Weights of a small GPT-style language model, trained from scratch on English Wikipedia.
Size: 8 layers, width 256, 6 heads of 32 (1 for keys and values), MLP 704 SwiGLU, vocabulary 2048, 6.3M parameters.
Architecture: RMSNorm before each block, biases on query, key and value.
Training: a variant of Muon for these matrices, 380M tokens, 11609 steps.
MLP neurons of a small language model. Each row is named by its layer, matrix (gate and up: input weights; down: output weights) and neuron, and shows model dimensions 16-143. Each number is 128 + 32 x the weight over its row's rms, rounded and kept within 0 to 255. A neuron's up and down rows have the sign that makes its largest values positive.
After each neuron's rows, "fires on" lists the tokens most often at its 100 highest values on Wikipedia text that the model never trained on. A number after a token or word is its count.

L2.gate204 [163 112 129 179 145 176 131 103 131 128 106 103 124 143 183 121 108 121 136 174 115 156 110 162 132  91 135 179 147 154  69 138 146 111  88 142 112 179 135  69 129 143 146  79 122 101 106 161 119 133 165  82  91 154 124 163 214 158 131 152 110 107 129 144 150 119 106 137  94 187 150 172 146  54  64 114 119 148 145 167 124 122 130 140  78 104 109  90 104  84 103 110 111 160 151 100 159 108  61 126 137 173  50 123 105 127 147 137 136  96 118 128 211 142 130 115 115 195 138 129 149 114 134 129 134 179 181 134]
L2.up204 [ 11 165 164  74 132  99  95 214 144  95 175 128 104 120 110  73 122 127  77 138 126  99 130 128 110  69 127 129 132  69  86 119 129 141 121 103 116 119 113 112 102 151 137 173 106 117 136  92  92 137  57 132 133  92 156 127 123 115 128 182 181  66 123  15 144 139 117 108 113 156 133 146 121 124 180 116 144 151 105 106 122 139 162 151 136 156 152 136 130 107 175 114 115 148  82 137 122 163 137 144  99 146 124  80 128 121  97 209 120 137 115 156 143 143  92  81 117 153 117  91 149 138 153 107 116 165 186 116]
L2.down204 [137 101 170 199 143 102 149 118 138 145  76 149 120 137 149  59 117 132 114 145 184 142 162 173 121 201 162 127 135 173 136 109 145 126  93 198 135 122 113 158 170 160  79 167 121 147  73 189 155 134 131 107 126 136 154 116 106  62 143 149 120  81 126 143 150 118 140  92 140 143 172 128 122 153 151  62 145 133 113 115 112 166 120 147 140 165 107 115 157 162 177 100  82 101 143 102 144 146 163 114 179 120  78 187  54  77 170  93  75 101 141  96  93 157 141 133  90  90  90 115 154 194 133 130 169 148 159  35]
fires on: "c" 20, "m" 19, "im" 11, "b" 8, "ric" 7, "y" 6

L2.gate139 [129 123 112  73 144 120 107 177  32 158 122 160 126 131 196 118  86 193  87  97  98 161 140 119 170 139 120 150 114  79 130 108 139  80 139 127 113 114 137 128 150 154 205 143 147 120 198 122 127 134 165  89 142 107 159 140  92  68 142 137 129  64 119 136 124 120 136 177 122 165 113 168 149 159 145 117 109 164 112 109 170 160 130 157 167 156 124 186 108 154 112 194 126 100 101  90 133  72 115 159 195 145 118 147 168 199  82 115 144 122 186 165 137 120 154  82 121 157 152 112 115 177 131 144 132 116  61 123]
L2.up139 [124 158  90 162 120 133 114  67 134 110  80 145 127 136  82 138 201 115 177 115  88 161 173 180 109  90 142 170 135 127 128 115  93  99  88 108 149 191 139 126 111 157  81 141 164 167 158 155 166 158 191 160  96  79 137 111 121 130 128 143 121 152  73  86 137 170 121 121 178 147  85 136  58  98 193 104 140 104 155 106 114  92 128 162 155 113 123 141 121 114 170 161 149  99 130 117 163  99 157 183 153 104 129 157 132 120 132 133 150 150 139 137 110 109 158 173 150 163 111 128  80 103 116  96 117 102 167 140]
L2.down139 [173 133 167 142 133 148 156 115 130 107 154 140  59 101 145 125 170 103 171 110 133 147 101 125 190 112  91  91  46 116  92  86 149  42 191 183 147 129  87 128 121 176 126 124 104 167 180 120 133  72 131 122  67 142 123 152 159  68 168  50 194 127 200 130 111 136 136 111 170  88 120 138  63  96 145  51 130 124 145  85 132 153 175  87 147 144 147 164 163 145 162 124 138 124 149 181  82 158 117 103 115  97 106 137 110  60 117 144 122  45 171 140 144 118 122 112 155 139 133 150 120 111 112 100 116 115 135 125]
fires on: "re" 37, " Dep" 9, "op" 8

L2.gate326 [159 157  91 127 132 131 171 119 170  93 155 153 139 149 105 130  88 148  94 107 121 124 129 128 117  47 200 135  95  99 110 136 140  60  70 120 139 116 178 144  75 127 171 110 140 170 128 175 143  95 142 127 116 116 112 100  93 169 161 179 135  83 128 154  93  66 114 158  83 121  90 142 169 159 109 104 123 124 103  89 101 138 109 114  92 103 172 111 131  75 173 136 126 130 151 134 138 116 130  85 189 135  98 117  62  73 106 101  58 165  74  74 131  98 103 115  42 124 107 167 119 190 161 125 164 151 118  88]
L2.up326 [144 132 151 127 109 132 108 154 108 147  54  94  92 138  97  67  74 111 154 141 175 111 142 132 130 137 153 195 179 104 170 104 130 136 242 129  89 161 152 133 121 138 143 127 140 135 153 147 149  60  91 133 143 175 132 107  39 154 154 124 140 107 109 139 103 131 155 128  67 122 112 170 155 101 123 125 178 104  65 102 117 100  85  99  88 109 133 153 169  71 126 139 170  94 113  65 170 142 157  95  84 121 142 127 146  59 113 137 146 112 138 119 136 135 174 191 134  83 110 153 108 119 128 107 100  91 119 136]
L2.down326 [168 129 112 146 158  78 110 144 113 107  84 124  97 169 110  68 138  87 150 118 124 155  92 139 141 151 104 118 113 130  46  72 152 155 183  93 149 108 135 120 145 197 116 142 120 165  60 140 106 128 115 106 157 147  36 144 166  88 163 135 101 100  87  74 118 142 140  71 113 133  87 130 130  82 108 137  91 160 110 181 120 103 110 107  66  83 140 134 112 120 137 110 155 186 133 174 207  83  44 143 114 106 138 118  67 167  91 118 109 123  94  74 124 169 151 207  93 109 123 122 116 106 100 135  87 106 184 125]
fires on: "or" 25, "ary" 8, "O" 8, "ie" 8, "ge" 7, "ry" 6

L2.gate210 [109 126 158 146  92 135 108  92  88 138 171 167 136  97 187 200 130 130 154 150 106 158 105  97 139  99 157  85 125 112 105  66 149 153 151 142 130 146  67 167 109 154 146 148 168 119  83 158 140 127  95 139  25 157 188  84 147 115 133 100 139  88 141 154 188 143  78 143 167 143  81 124 173 131 163 115 151 187  77 147 157  95 132 141 188 195 103 130 103 143 120  88 149 116  54 124  93  97 119 133 162 204 116  71  79 129 111 135 159 103 139 113 145 116  90 118 109 164 144 114 152 124 159 128 118 105 100 133]
L2.up210 [119  96  94 175  83 168 186  91 128 134 119 196  59 101 212  90 128  92 145 143 106 127 144 149 112 101 149 121 118 108 106 142  88 135  80 109 122 110 125 126 145 140 132 135 108 139 145 148 139 133 144 146 122 170 128  88 124 158 111 109 110 109 159 140 148 142 147 155 117 153 151  82 128 107 169  62 143 149 162 107 172  92 105 125 130 128 171  85 153  91 103  92 142 127 138 111 131 110 147 252 197 126  82  91 144 120  99  70 110 108 142 113 129 138 113  77  88 135 151 170 149 119 131  84 139  89 119  64]
L2.down210 [134 137 140 146 128 161 138  72 171 100 148 182  79  81 142 143 142 144 162 119  96 109 122 127 153 109  96 154 143 128 113  94 151 131 115 122  76 133 135 126 105 164 136 155 109 172 144 143 100  75 123  91 124 152 116 138 115 140 115 148 108 132  94 103 120  50 172 147 162 155 118 118 114 146 158  89 151 124 144 166 190  60 147 143 144 139 146 142  53  53 172  92  80 181  76 166 159 114 139 119 126  74 120 164 106 159 112  81 146 119 122  88 158 121 109 118 130 191 162 129 160 135 183 137 182 110 127 165]
fires on: " dep" 38, "it" 9, " Dep" 8, "d" 8

L2.gate443 [139 136  76 130 126 130 167  92 113 133 149 201 111 100 100 113 142 150 128  93 119 136 143 141 149 118  86 133 133  95 151 100 139 117  92 123 155 180 122 131  50 133 178 145 126  99 142  97 159 130  63 124 114 135 130 135 125 143 126 125 120  82  73 183 103 113 157 182 143  89 120 144 131  70 187 115 133 158  82  68 140 119 185 118 108 137  99 173 132 129 145 111 124  11 151 161 130 168 112 149 137 216 182 171 161 144 117 119 129 128  94 133  96  70  99 138 126 121 116 114 120 131 176 175 117 137 188  90]
L2.up443 [133 140 130 165 162 143 110 113 136 109 160 121 131  81  63 149  77  96 173 207 124 181 108 189 137 137 162 159 115 150  81 122 114 123  99 128 126  85 142 125 152 182 144 111 158 165 166 178  94 137 134 132  88 148 114 127 166  86 137 171 161  59 105 124 126 104 141 149 148 101 114 153 146 184  99 161 122 162 128  68 101 140 165 112 181  69 151  93  83 135 159 137 129 137 148 174 123 151 195 131 150 155 112 119 142 102 131 122 177 190 127 148 128 129 138 125 130 158 123 129 129  91 118  93 166 118 132 138]
L2.down443 [139 201  98 102 163 135  89  99 156 133  70 145 100 150 156 160 165  80 138 123 157 151 128 107  66 112 171 125 138 112  85 136 139 124 159 111 155 110 116 142 164 132 119  96 153 153 133 145 131 121 154 151  97 151 124 142 149 113 135 201 118  84 141  89 154 119  92  97 132  70 164 139 143 130 146 146 106 168 156 111 156 172 120 177  83 152 158  98 169 163 125 164 137 106  96 152 143  95 188 118 115  66 103 119 100 149 181 107 190 152 114 130 133  89 120 127 109 175 113 132 186 118 145 153 131  91 101 131]
fires on: "id" 20, "ag" 16, "op" 12, "ep" 12, "es" 10, "ograp" 8

L2.gate548 [122 185 137 193 131  83  60  95 116 171 150  91  85 160  62 144 184 123 137 161 157 181 112 148 107 123  99 118 158 183 154 135 163  49  71 181  95  95 119 113 113 128  96  89 155 107 131 115 130  87 179 116 105 127 139  88 162 158 165 115 168  75 145 111  72 157  88 119 111 162 154 149 127  93 105  86 172 175  62 153 118 158 150 116 106 128  97 186 162 177 106 160 195  83 140  71  99  65 146 125 127 173 123 125 150  85 154 143 132 131  49 157 133 107 128  71 180 115 148 138 116 102 119 133 103 148  74  87]
L2.up548 [ 81 142 136 101 158  34 148 110 180 170 109 154 138 135 144 117 111 115 136 146 120 187 103 160 171 182  87  90 150 130 137 128 102  83  79 142 166 155 127 112 127 121 128 106 150  94 152 124 130  78 146 171 212 142 100 161 169 134 154 145  73 133 139 107 144 133 110 102 104 109 174 125 124  84 123 165 154 153 120 161 186 163  78 121 150 133  75  91 109 129 154 152 125  18 168 144  83 106 126  87 139 133 132 143 153 110  97  97 198 151 166 109 102 169 111  90 166 127  59 107 121  91 151 108  88 123 178 163]
L2.down548 [132  95 150 127  75 146 114 145 128 142 130 158 120 116 102 100 151 129 118  91 125 136 135  79 132 144 120 120 101 149  95  78  70 157 113 115 171  95  83 164 175 213  76 112 142  97 126 175 138 183 161 117 118  91  56 120 124 132  93 147 100 159 108  83 129 131 104  82  97 125  87 132 104 147  77  90  70 108 163 139 126  71 115 132 185 138  73 139 167  79 175  96 133 172 176 129 129 147 126 134 123 132 142 136 171 152  99 112 139 143 138 107 105 128  47  40 133 158  77 149 147 153 167 182 152 114 160 162]
fires on: "ch" 23, " of" 23, ":" 6, "el" 4, "ur" 4, "one" 4

L2.gate338 [104  76 185 124 176 107 170 140 111  89 118 138 131  86 126  99 130 165  59 162 113 123 106 153 155 128 123 115 120 142 144 195 130 131  43 104 145  50 117  89 104  90 153  64  82 147 131 172  95  92 131 126 109 151 152 142 136 107 134 115 152 125 148 137 154 115 149 135 232 118  99 220 126 175 164  90 161 119 136 198 100 159  84 111 109 112 121  73  94 110  87 126 129 106 107 157  56 124 120 125 113 154 118 121  78  92 131 110 187 166 113 144 127 132 172 109  77 156 107 103 130 113 146 187 118  92 102 115]
L2.up338 [ 95 115 105 129 164 133 158 122 147  65 121 110  97 144 176  86 108 111  89 141 122 136 155 113 147 149 102 113  87 159 137 138 157  54 152  85 106  70 177 162  69 114 118 155 145 131 146 168 148 109 140 188 117 119 133 139 108  90 151 157 137 109 182 112 134 181 133 138 148 124 129 132 118 121 186 128  93 204  94 134 111 158 162 110 181 137 120 184  59 131 114 108 143 119 116 169 144 119 133 148 106 192 157 113 135 133 139 158  91 128 137 131 172 140  51  87 110  98 104 123  88 143  93 138 110 155 109 120]
L2.down338 [137 166 160 124 187 113  44 144 125 119 114  72  86 136 128 144 107 137 166  88 102  87 151 123  84  91 156 166 102 145 120  79  72 108 127 126 188  47 174 142 185 173 129 177 119 121 144 101 116 222 168 127 119 100 149 139 137 130 112 123  74 146 179 146 176 147 164 109 117 165 157 155  95  72 114  95 121 124 119 156 124  99 120  97  96 105 106 124  84 117 116 115 132  95 177 149 132 158  94  93 144 145 153 148 152 113 154 133  55 134 139 143 133 165 126 151  96 146 133 121 158  92 126 147 163 132  83 135]
fires on: "c" 40, "b" 6, "id" 6, "p" 6

L2.gate551 [102 136 142 107 110 102 152 133 154 143 133 153 140 141 153 146 126 148  16 103  93 120  78 135 123  90 127 128  85 112 100 136 134 206 102 152 145 181 163 112 144 142 142 168 155 151 179 172 138  90 132 151 145  84 156 113 131  64 134 150  78  87 160 139 176 146  97 134  96 151 149 146  94 150  28 113  74 184 150 191 104 161 144 149 144 113  98 120 157 122 190 127 103 151  94 100  93 165 197 151  37 121  78  89 152 174  83 109 162 137 163 188 138 169 124 139 160 167 154 148 118 122 145 193 121 138 116 108]
L2.up551 [ 99  84 113 125 128 126  94 121 116 171 115  82 107  63 163 156 136 190 186 164 143 113  97 112 130 168 104 120 160 180 108 146 137 158 123 102 103 119 155 149  67 114 123 129 196 160 113 179 153 148 144  76 120  83 122 143 183 113 132 139 189  72 140 127 126 146 102 141  60 173 137 109  96 155 181 124 105  92  82 177 151 112  93 125 108 157 132 164 103 111 149  98 129 178 144 126 110 152  95 124 121 114 136 164 116 107 102 136  94  77 122 137 125 121 179 169 155 112 111 100 108 204 122 162 101 105 118  69]
L2.down551 [122 110 102 151 163 129  78 147 174 108  68 142 119 103 115 109 186 211 111 160 155 183  80 144 129 157 141 176 116 138 195 112 103 157 157 151 144 161 124 105 106 146  92 156 127  97 105 119  82  98  85 133 164 169 164 123 113  97  85 134 144 103 120 202 141  99 192 119 120 112  81 114 105 146 120 133  65 185 128 127 133 152 117 119 124 156 107 121 119 122 188 153 185 192 143 127 157  95 202 100 146 172  89 168 113  91 139 151 132 173 132 169 134 143  83 201 116 141 112 121 136 188 108 107 108 120  49  93]
fires on: "f" 22, "ruct" 13, "aw" 10, "l" 6, "it" 6, "ash" 6